python train.py --n_head=9 --norm="rmsnorm" --rope_base=42100.0 --qk_norm=true --attn_scale=0.192 --init_std_down=0.0 --schedule="wsd" --batch_tokens=131072 --seq_len=1024
MLP neurons of a small language model. Each row is named by its layer, matrix (up: input weights) and neuron, and shows model dimensions 0-127. Each number is 128 + 32 x the weight over its row's rms, rounded and kept within 0 to 255. Numbers have three digits each.
A block is one neuron, or neurons of one layer that tend to fire together. Before each block is what it responds to, as a language model described it from the Wikipedia text at the highest values.

Description: Word or phrase start after conjunctions
L9.up771:113125094101103139132066126193077117155101087171137201107173079171170127142111100169157148157137166111132115109115099080166155091070098181164155101130127107117159094190163156127122117080113138154106088133130072146106102148164130101140142165198120136090128176141105146107100130111128126162136155149134224057194180110076156087106108110064118077165130131116083147138159144143084157158120

Description: Mid-word name fragments
L7.up319:146155143174135135129162176082150151123171115135155171158125123147198144111098079159181143117151129180094135128171153118080154095119128158142111110117146122125157130134117171111121088102114111157168095103119150169073092148116137128097114150139117084131156119134127184135176121111099132124136104144074101129129124152098120201131057114128112123191146149078121153138135126086141140107117
L7.up467:182118152101107117145118204121146205185109122183086185168106156127085125112110114148101123146097155116133082110137113145151093194173132119128156043121107165169162130097114127128125167132120188110171115094201152106133084139106185105097137076164173109198110089137142110083226062131127129096115174161153119160113141167117124112086173116079107165139124146118138129119119102129128146171089
L7.up827:158156125139116144159040161123148181092121096182140154169086145138148126127119077107144159118115134072113123121134073137106096103140097075139119140100100082156115140108107122131111157091185134166143034138104140131122162160160150147132098126158182132078185122126180149080110148103161093217090103128172059101113142178121123159103133131169183126135153139157089153145131135152103057124085
L7.up877:155129086127138219114104154168151167145127174138169120140082127114109105186113145120137177153073114122114120189093078118166090114080139160151146067150114089080083130123114154166084125157146130216095162150077102187109099085136160153118148142090162135136120187147126172152140120068103174093129159148146106167138160138158149143110055100183136129134140155142133152103087119132173154104083
L7.up1073:159123105195109174133144159154105123134123074078129155093099152110131146125086122115116124144150145172137161088098148140114063150158103072032105035137165084108099134070131138118123160121176136148085108135044087113149104122156175156061147133108114115161113130144112078157163042124123120160094125109217132086111158142113131151104098144121121127097169133121132133199091112131071183111169
L7.up1414:120135082150172146170135125092149142129102161083111096105145166088167172163129182095166176130138138128102151144135125096084143139131117085139124101141117081176165083107125162152162156176153126154094105117140110112118151137129168133080147141080131119118089118141112105168119139158174134173123101133152096076163174135188149196169072146077147160155093205131161074167092113139109161123192
L7.up1433:119191111135137206107154101093134179173115122113079140133158084138144114110086161121127195080098137120104133070095127202175105167122125054112055061137200108048111086111082124126128172105122158139176143120105090129158096090135136158084157147183115177046137182103071135133156084169178152148177118098091186166113224175142159104123040080123133061128166135158125081134181122193148121204139
L7.up1522:103099155127080152130176176121157206162084089102135207151104131198095127160103063112143142149148116132146109147125120122140147118111118132065166101136108073168105108076104119091115129129180158084150101110105131076066130116148161090096192151132167104153105127159087123156160125131071141139104077091196098105106103128135114154079133085141113130124156161143180104114094125172179164136166

Description: Wikitable header cells
L7.up9:103117141119114132187210166152127115101169123126105133128077147140101123091082092153091150115097136205147100126068145124117188054084151099138095164122135104113149064141126158103098104116102100100120155087127139111109116104087142117142168163130092129080132147132109139141128063161155153080149094210113180160165218135156189178114113190133170122125188159163169142121152116151111136110137
L7.up293:114098159128070113175133126105119168153121062118093145119118129170159078164181193146118115126146190050122145120103053093095124165085142108207170167160115178133143135171146232142055146105078136204115081155163149149096181188103183151141139142153116102115181096082169108175129158132132057129121139110152129125162103119120162100107082160113045177151119135131100126130160176090110137155154
L7.up385:125210062094133172164164148090132128211127143113156082074169111194148096128110193148164154165091129158079086177130090142122177115096165110149125121138136133111082133125154186130149115105152093099142124201177118160158091119083150109144131106206155121096136058087096135082114124118149125062097163075146092118096135125200114169134149160217117137154113142127145125103083115185126150059162
L7.up909:060067104116172149170100135120146176118143097105163154110118145107153109127133157155140097117177083046067101061120168124119126161109104136134112139079097107059116148141162120121161100141131141058046117119133073177125180167099145122167140102157103148128075145091090102089137150081196175161118142081077122110146173149163132103137160137154103094139160148132136156138073151132174186224143
L7.up948:123152136193133132175116141123146142139140194148069120103096113094121132138088102177113138170106081148154161132164105164159186092049121136108145161115131141100072112132127158089167117092163157121124167124088107168177139175105124176158100125137202133096159109212139162131111043106108130121127081141099172169153101106135134165131094112099174189148083114150127138072120158147134164149131
L7.up1189:118171111178082142069172164114140134130152127082133082143145174102137134153125124174155159136038136163071126095120126141083151120104108126099164110169114115138101132107124159124101130131102155135079210140103133134192117201090151156145101096170161144162154160104158091128120088127193121083116121120162147130164185109136125157175084132079142156125199156134179071161169163154089151134181
L7.up1276:082146129136119100137141130134178166129146138159127067162152109132171150114109179096041155136059198127131118074077073083141124119096114102141120109208164127115066194207127119136171148176115126178107139049159123069155147137177056216199199173132105160121140112112154157135141144121107122100140145107102132160130120106153153119117145120060136115169124152177074137143138113190177153110154
L7.up1311:151124142114107116180136151099173155092144176124135106133173103132137091098096168180138134192106111146151109161139065180090188133125172100190113080116144123090131123186125217133148110151105116156105121125169199116100162131122170119170096110171146065149119082163123104127110050099107144223130107132172132083092139148150135127089096120141109136088126143114164137105144165191110175133155

Description: Year completion in temporal openers
L7.up176:102138146079107139132083138180144134158060096116120144194160129157120099112192095188172113133104171122125142133106123116165129161160117158154141097130141108147101078136121128141156088173148158120097156123125101128106076107103128153095144137111131122115110173157100102131132119114169116148089082150103129140132175105139117190103114092100146150107111026133122126134146073139130096075163
L7.up189:148131137048125121141119135140093034157071195068134182152119129135121155084123120065082128124152141138082119157083073113133111134093133112153125165126119142143172167128078113083148126125184150136156149096146110127112136067202137110105117141150143127072147147098151067117133098083111140169126144163099143084144146165116191131121091129147173129151101175110090167179136123125127196149166
L7.up368:066148045020128113113112120147074084124116135070183134120174114103103114124159163168069136083096187120123078106116124162167170128120116076116117098100140135075097107173118090120134138085131089153078114140107103043134163140147177145102078107108123130164134201182173207138123145107134094109167215119101139168119097038117138120147140105142183110115146182098061193099149123129120127038122
L7.up501:111160162137159132170170121112150105117101067149107147148142079124168152147169193156098137124041115073135056141166095121137136136156131181020129135126097146147110172087105120075111117104114126126124162083148214116109134183124128172148122108128158105145075128136113141163105147165117112170088182114117134147144111137142131097156111098074130075144106124111136125111077123185180160130102
L7.up630:064171089164120090110205112150139136115076110108195152149114148088184164139170121111140111137080114099092051104196117126138089165097133145140103111063065112123138118140151157080106099140122120050170117071162167156162184118086072121140096140126118089121115115085077125089182195154113153172098105081101096120181135121184153146139116100081143130144119086132112162180103108159113166108113
L7.up897:104161095112134122095062137083114161157154090130144099093135125123166085114150115069110110070096120093154081169137111180078069130130099107109118117118139089088108103086131140130117101191096155107159112164105097080119117165093124127101118131154086105069062172140179134123177146158101145147118110157158089114141111137163139128133135080115114122205126090179136164090112171141192107120128
L7.up1288:042124081181115170137182178211110106122115134127146137157125127072150124073177102134113130110086163102089093092127108086115075195097155137139122155174116156091085133184181094110165111184109100171152136110115167099151129170149153108141125170082134112094107080127097126162132044127152143177129184151188102161141128114145113152144127077122120142124095179091130097076109110117146095088134
L7.up1445:118182100153105146139162107156167078146123082186124120094131163101160180068148128133153162143136124169123175070181111154087138106167097120095141155059130169104127097153124096143095092106099119094121148082139104112067132113167155104112098088095124071148145142131084116147115093090072119138124072073151151160199177122085115163117092072132113092182173090110138131164159096136108152102185

Description: Table cell separators
L2.up42:076082152215083209170115147150213155091154102167137141110071139144135096106092098130166183113106117161148124077127164086101159158091190102077109101137114119180120154168086127089158118149113109102104121081209080119109194125101150136097132122157087149088130143132066131136168116120086144160105144116150174095124132103131137125112112140152090146152146096134133107143108118165119119144136
L2.up115:098087089173222122176067077131189161143091113143097158180102120107177151139096101135160099115111148138164147151139167104083076134172184136081136100155148158168123144124140140152172156141154155090155112056096148110105114144196139119145141108127087108120144099145141108175128159070127167088088139157113089142105157160189181084134138122113160131148082105120126084084144186124131083116065
L2.up184:183138151146127144161087159148142096136170091190120086116045132099160096121173166130086148096114119159146142109142150118096153140112140157086133118082115135191089170108101075096078088112202190137155126069122151112138111110078146085125127062116170119099177146166070098074124106098138125150130114092155123113079110055130140134119114158151118068153160116211166149088064162143136130134162
L2.up509:153094142150164157149115152099149142141151121127183127185120114104175092160136106101146149102106123116134176088124119043097145173126151174065123171093133175108122214113088102130186107170122152137135120146115138077131113155082151119164148090187129163102135091114125087124136108078091149115139144113166139111098117081132134158130087180137123139124083155166165160142156143169103183119086
L2.up1005:122145099076134111077152178116099147145126048133141175096092152102069102101110075098146120109153099092132107150130161083133082177166144133090081080120117192101165159114098113094198126178135131161076131151151127124152121134131153131095124158119169152108141116136134102142133115097144151138131158165104079140088151124136112131130148141176127117165093181126100102125164171171070123149097
L2.up1349:201117180141230194179173079097120171176150121177145170160116158133169104152145121174128133119122115130061102103083156123118119158108108082132151158140112156184123128145124069134169098136124106108149148134147154135102137128072120112123169138128131154062104091122119151096115140124114111092170111045109111171055129101184092137115093116121123081136123146175121098083134192155085110143128
L2.up1430:068132163140158171174068116114117120120149090117116160141126155094128121116131145098147107102159115133149136128096151074071161163138155109140135129115117133141148134109104115157188191171157119121111134091154129137178104077110120095183185106116153174086191115135168109111125119148121149153122161072134084106078139100137150123124146110109141121127071126158180149092133117111119117094083
L2.up1493:141160089146169085130094161106100151157115096120157130119113113128141129105164096155158045139055137090075137165087144120088153171083133092169116104153151149139118112114142116082196113181138096094125161129135128162111129095102129026097199096153143052164095144115125202157179150143118161115103117090156098105102120147154153111131079149088139182124110095127072141113095141154123155156121

Description: Word-start subword fragments
L2.up26:104092110167082168147156118087136149098087148129173111156140152118151137082164095180167166099109119138121176114112118078156065100043138082166130080135088126126133101087182114090092173146142135172111092066156182130151126120116124143090163125104161122146127125132128126155095138114121125183151114124148122149129142058151166121093107112204130174112118095166149120037184152155101108154163
L2.up34:104085140169146107192168129082127167106140152106130031077080125164205094120147099101126128166087136119126221138144135102142168154118148094133147190141077129095129156108128126128147197187196182169172139137144190064181142126182186160107145093138098077119133127152129135213168077141106051132133163143105169116144126124085217145082183150102175156153084103178102171154151119132063159144166
L2.up68:137189202145155176176113176148141164191146144126116133119084088106127151156128144059163145099131155116117123149164111092120162114132174096118130179156132043151128119110128175120052087192089157152141147158148076124217162124064163190124146133150129158070131110139110133163140176160182138134154178119110174142116142136088083086151045173135119134111166165134117163136135136117126081153144
L2.up360:164145112174144137098107118130072108156156108142118109151099217123110144079134106089139106107128165145176097141147113094115193130135097080163126115109112120142134129139146100166098108191176228154111087165120129102158198127130153153077144121091127168092141104164161121120129082178167039134129156128071089141081064118102116139146111141138164159081143156144187174126128147152175165151111
L2.up368:156147139079149095214127137149154155159106087086098122087059084116187111154159109089123076182128105159149113110104171106104103142159140174112147148108093154117104176116173083127130130174154121141143157103119130133099172123037081122184144141142139122090154129116144112101179156162180167102166121098139083142146126191118134055094130121115127180131079145128124123106090203131070118180097
L2.up550:123129080134125123125163120145118155170079132135142117128124094090093111145126115110110145105151141136127114149091137133090128166158095153113205151091132080165141109113133113103183100152097167140063178142135125161116174094128198159130179152223108150082144162112111112157115178142128147138089160148096180162145063144113114106121098170130146102092154163151095134142173108169110101112117
L2.up664:117155168134093137172149155169115115141104098127168127137119110117159131137100150102175126105122191177113096097192151096089079147163069118193090183135161124114106135071118095085114056094064102181124106135140121154140174076222142155087161089180145095132132094100110143105153143083106126176144174141150150120116131134107126091108144149118151180109212136159188067125119120108114119134144
L2.up1521:114065104082090097122095103134122160107156132127118121135132129112163077124191149114123095086118156131087066163097177130121142079142157068108133171147064145150158088131084126079112132141071115150132107157114120133141159165070160143118141123166159151140109138136121117112146097182038112116151112158156099143136129065138066100111141138185169145127092124169132152138134118138120133104131

Description: Table header cells
L9.up10:132137106113148118133116140117120076100195152080143160103114090181142155140119091147122174149109113208151092131116115137088164089101099134161103112145155118140142152096138137160170141116086100104162162118181102133068102109079140144164103124102105161120108177113137113130163145055160083141125119120131111058130105125196203122132112118161094082111162173134174149132072121161131104101092

Description: Comma after opening phrases
L9.up577:162147159082140124121177161156108134155108098060102120160125157125185122186126131111135142113161160152165143142184161101130121106106070169125119067136129159094108067123130181097101120167129138114122150086075127175127164149114094155087161092108161131130100097110152128106180113135163155105102138059114095140158148098107136121168171154103093136098090089107133140113156049184087118078156

Description: Year final digit
L2.up58:075115150084149145168129091108196169192096181176093102130117168137185117166134150160077083147142151116113095151123132171088060188100145143177120139119135138117084149092064111058126137140076143100119130122140149167123183122144158078043154080158111179086109118109077134099176126163137123141114140111194138176192119140088100191111086120095170128125125135083120157104182116164081191084124
L2.up186:175153132137114155099152139128100137123109140114121125121135139098165114116098132151043089179116100139106151142135090127083114164160113085153098111133146123140139105125155182102152089136122160106166138100138125162156092131089103175095125086159092159118125145142139062110158093147081131103108075158111104118158156109088060146155163128087189164158147078118106136078134158141096143092176
L2.up286:170127148055102128183132119114108114152128124098121092141165122090110187124143128166174073152188143177134147183104139111087120117131062150125124113113123193143150147117061094071024127165149150148109175098119142095111102094170128065104073137079071131157128160161170182132183152115079093193129123122042178113107148102080104140129104106124109084116138143068141162116111102159115182115115
L2.up591:166116160105111159141139169088150085172097085127100142156057138139073115166121065131117111122159197099135110180119109146118171208122091176166097165103136144107096131162098115100163145163137144166055112159107087154155090144159124131084157070150162156142120139178125126131190148151140142155166147162150089160123185106186116127129139125149123184144135151110111098136173150171133193151102
L2.up756:125073124089151082162083096161119109150095200184110152178103154088159151096121095048082117181120142126151137118116172166126114174138086152098102099135111108109115132088146121130131133139110137116122156080067101147210110159102171111161121088120103122161095157114145142143136124208178160130118138095171093216140137150160082142123111141127072138097157098079129157080178062158126169168129
L2.up1042:163166100144106088121120069126141138123108096102089114116158160074131107102056119067086158109188158193107085159156120146132090188127120161145098083109070188113159125134146173151160110084096131113103145142157118165117175124182147110148135068096084149125126142095052093126163157150131121125126132142131171117125185131146130151167151156155107087167122115108101094135155041133047187064166
L2.up1051:126084089085115165115146114160139133143163094161114163076090139124155096097133093174145093086109113198058096141135127106105073125085097082166139149154132157180133135121116122128150154107101138121141125123107122112140117096079099170085072151176070102149143131124141187114154157148116154137099083098187125175110118103151139133087165090073092156172101112131143155131095073093106132117084
L2.up1437:084084141117120117140065141129198151106095135160100150121210157126160124132110149124118086147085123114117138115105096201130120106139115071086164184121117123061201110113168139123095138067188069090161145126122146102116090148100115081141105176119090098139144094194178086187188158161166106121075114159131112136202146100114114129125145133114134113104101132131142154070117158113079111199091

Description: Table cell separators
L7.up26:163118172141095122167135119094123182171119107121121098107147134090130140104134123110130114128165165138162188112127171115070126106112159151142106086151130132095097165128154152161133190106074105173154117163125122107096083092115133062180150128123126110062139121052100115181171089138129188103200138124095050096097131168129133115088141119115125152119088089128134102104088106149146111133115
L7.up306:063128185128177121085178128115119100129123064115111187127179126147140107129100108112056175144119106157066125142153110165113200166152114152182044126085122155079137188132111101129169135139132159159091153116192105110110161143117156178127183161112134172106126132151063082134175072188132125061112144126144089098105105120231098114100120096083136074101031136199180158060026158208165134079125
L7.up400:125091153130151171135111156143182105104144088055146158208153102127108162076182124132093145219161125103099150170130103135056072089117118140170137189136093144133105127179117177148139147108162113154197162091172152147184083155093195098133067129133131106084140074113091098157090112137093153084139078109114116132064169117127131164074138142136113100144094109085154126112149140146115071139096
L7.up838:116133173106183101152119116120183087157092083137122166080112083134167122083106147091095147127141081118075142117171170189099087103182138106187105116095135115129082097143123083137149110090133105176171139151145149154155104159110183129118119185178141130127183118200162115186149116183131163126121126153089090148147108177167168104125137174080152175119097108129135156146157080168114150136159
L7.up1139:151140184148090130123127105125151083118144117095110151098151123111140085134068136098145146073124122112098111144148102109090181103202109075130089066114099163094069142148119122146145192136132152140092178057183093114092085129084154133181136107119099117122142140150101102129136087127117132075079122172147128115099092033170112060111145155152183088114166092192138088147105140164171082168144
L7.up1348:140068146124105098136160141152105095095108143138148184139134133122154149106170165110155169117129140126142123071109148105100117141164127166081100106129152121124093162100101092163141202152177105113141125101146148096104101190121173140137201122133111107164146123091146144151134125121152124147131121126144118191088128137188133092122123134124156091149148184129119148151135100158144128100121
L7.up1406:128131103038133153141131145071122169192102138077089159116127096185175092123089098114100129105139093138143126145153130160082105098104160118103090109099101085096181116118141150149134126098157124167098094126129165153169079140143165137158120142107092119093134122132177068129165099180155092127197131149148145121178165121140137051129108106158255133144099187148086118043115141150090157154089
L7.up1499:120115120138099093155141162097141109101096105086141139102140131087172170130123181081151142110125102150125165143148123154155078160133171174122136096139133114192148135077109078165170160109130121133175165100125075124126128142138170077095089105119123058168073202133153142180139133197087105113095143141155097146105139130152203126107087169142151128149070131142078127123111157145155191183115

Description: Sentence-initial "In"
L2.up243:119118124142107134142109178113138136154144135188140187178155148117085138150118123109089149114099206116117049066116135152114159170127103157091146132139122146111111101195134121109158167148132136139145134164092129166195165096188170146087126067097094074084076141146129107156131169131069128137180150134092162051143134145124179107116170124180088113151152146127112099174143115130136166110153
L2.up465:162062139121194194153070127112110109124129086202137126119147146138116150134149078107156158087138117117090110093095136077118116156128107159118127115144177114159119105186083133136116135107139183140098161101063166134131102133214159134107166136115050150110136156104209104136109171108123172113105096102100159158143156082097051102121146114078161139138147186154137091144147078090116124061108
L2.up597:149197135136142135112092100113116070154145107146113084123095142192153077189150153100114117152107145102135128068132146135154131189142126097164126164093128083143096151125162123189175171099086124110054126120148119106169117153109115105126063113167163101178096073145190140145132158131104148114069111149114122122172196179123188160114060107116118170127083147153114061124060118121121136113127
L2.up647:088166143135181137134131139123147123144100110102156152131132018131161096091176100148150093128107139110077119171122078122099164133135135097203103133108115121094115116145124172163140141097112134080158174120087138124108166136167174166088114163158146162111143122111106192099140102116144171112042105136100160142176136087161146100126123151132065159133081162123090146118087130142188086099115
L2.up861:120121164128092135169131140113114088143154099129093150150122112101138155139149158162149106099139075093115110047121150187136077130100112111088108106160048162112173118154127110139145034146162114111105111157105122119117132181164148191138154151163158140152158132167182144191127141152121122130091095119125113161144138132121121175151130178156116133056121184170143193104108110131140117097170
L2.up906:103168096145130115135157127087141122137081080160117151105106100101129146060094127142145135134104096117154170091170151144138143079110139138139132134175128150111150148078131098180112088160114208112144171116103221103086148092093162092168180121117101150130134184121128119144153085118125143122099142204137172144156141106138152118060100228118146117145109103118109119110119174099109160165090
L2.up1302:185112163051110138156129198137082144148112118115150167225158136097166129125105172093152154139075127142117087083091140099137078181191113135151154163070112156149160111144124133121095105061122140099091118169176085167110093097081142197116103104122107180124183116118153184141126123164062102120097170165103167174111130175073086129151125113126101118161129166160207096112173126098109095133102
L2.up1311:173112136070150177068096134131147161172066106145128148127159054101147152104132096116083164112095175121059192122152113093134134120136143061134152122105102167079165087145076102140081108172086127161114165159148134155121129147121171159124133127101092145197161119138174172178115131174129156133175097146177168145134147138106091140115112061039112123128143137142097128124093160131186140104134

Description: Table cell separators / mid-word pieces
L9.up1311:134180158203111097148114120210167128156112170049088140181124070139185200048156141159102178162102146146130139185163128124153115053144116131122122103145188072129089100129122118135133122149135126164172121076116115082092093098129077157060077067123134133118137104145163130133152110174121195112122067125091060137106154110106126118139116141119167031176081133126098164096156123118174131123093

Description: Clause-opening prepositions
L7.up178:080064178116089084204118130121127081128128159152140121112133131164189143102121101148120119092110157152137093182142135115100112135144123123138111092131121155156111160155106162122120092088084152166080151133169134151156080113110117139128145180115161103131204146124154142193113154099149097165129197142123138164134162111057128100081140110132073102138091147110083127161077106142141127136158
L7.up213:152168182207107068128164141185084171040179077161170091154202127117177146172139141121077123107124126115119096125160150121167133092131148188115121131088092153132091134085140147101091152175091161111169090106079162079135145114173173129103117170121126148106149178104148124118152124159178167112172157106098139165127067133160147118109153115136149113085145141172098158157111155101167118083160
L7.up456:096137066144155105180167180129124121081115103132160138100151126109126172086137115136111145072129137107158092149101138128119133195144160143095172175119117103119141151145100142087163114094100176114156134127109103168134059140082193119102136141161133180083192065084133191171170133049123063081147136110124135095144172155096160085129059114137149106124135147082152173089082129081095154128158
L7.up563:073102191102220155111107154154166135149099187120099097134166158132210166126160090178138093118147193162095180121115147111127218110102059095094151146105012136088091153143077111153167148113112120146099175098168116139169097177134150079111093123123094113129128100184127133168131106088107114140153104135137096106222169167109148098165093137075119161124124124166114131142002147187152103116217
L7.up907:093137216133124143123132116118103148116178113120148088129134130103126119167138083089107111112105131059075112161153132139135215121146150086128097128103110132166152120079107089155087118143103154119146124105147189131209124175121207160073122136110131111113062108150171117132221140087186179118134136141159164027142111151111191095102125140147096132118111149095127117096113067130136138069115
L7.up1229:127115154078082125164154092094149157122129153135123121159128081118216142080211111144128110131124110131143083125121108125127142150127156134087092091091146118154096103154150194174103140179091115154102172177108133086179162129160167086100157210041140131090132180140153105093127187108134140148114190167081150139126133147080140098085099105134090176100051141148156070080071115161109122182160
L7.up1363:179113142098175135199143073064169145113094169118058098145168169132148149072196100107111077136160133105120102172118091090157071140145082160152121085118104116121162099083096163108106102104149133115119112147099155128131091098123142031106186112166157146159140113106078113106113094090173097119120103141113103126161201166155077038184137137090178130118144094059124146181130115108123109115171
L7.up1413:130089124140109128126165087122166104101104095128082122141152118095163123101182155119095151121191103165094096151161113116089140193155148091122142116146095142164086144079135187146116127126131134151126130172135131100047105087110137120144107150080102137187178120101136106115105169084117095090159179158077134144119110151096173158137080137128077143171127151112160120101095093117148108107167

Description: Mid-word vowel fragments
L9.up725:129096141061085140098156099134158115132138081070143167121133161142126129127123128155111142103090131153154116142139159099124102117086150160212149081125091111151139135156093180138125112115156162069129134063152140073115075124162156096085129167181165063119113099110157137147170082150093160145142166169146138103122136129112116118081143165113083172123107102185182092104203073124121139153102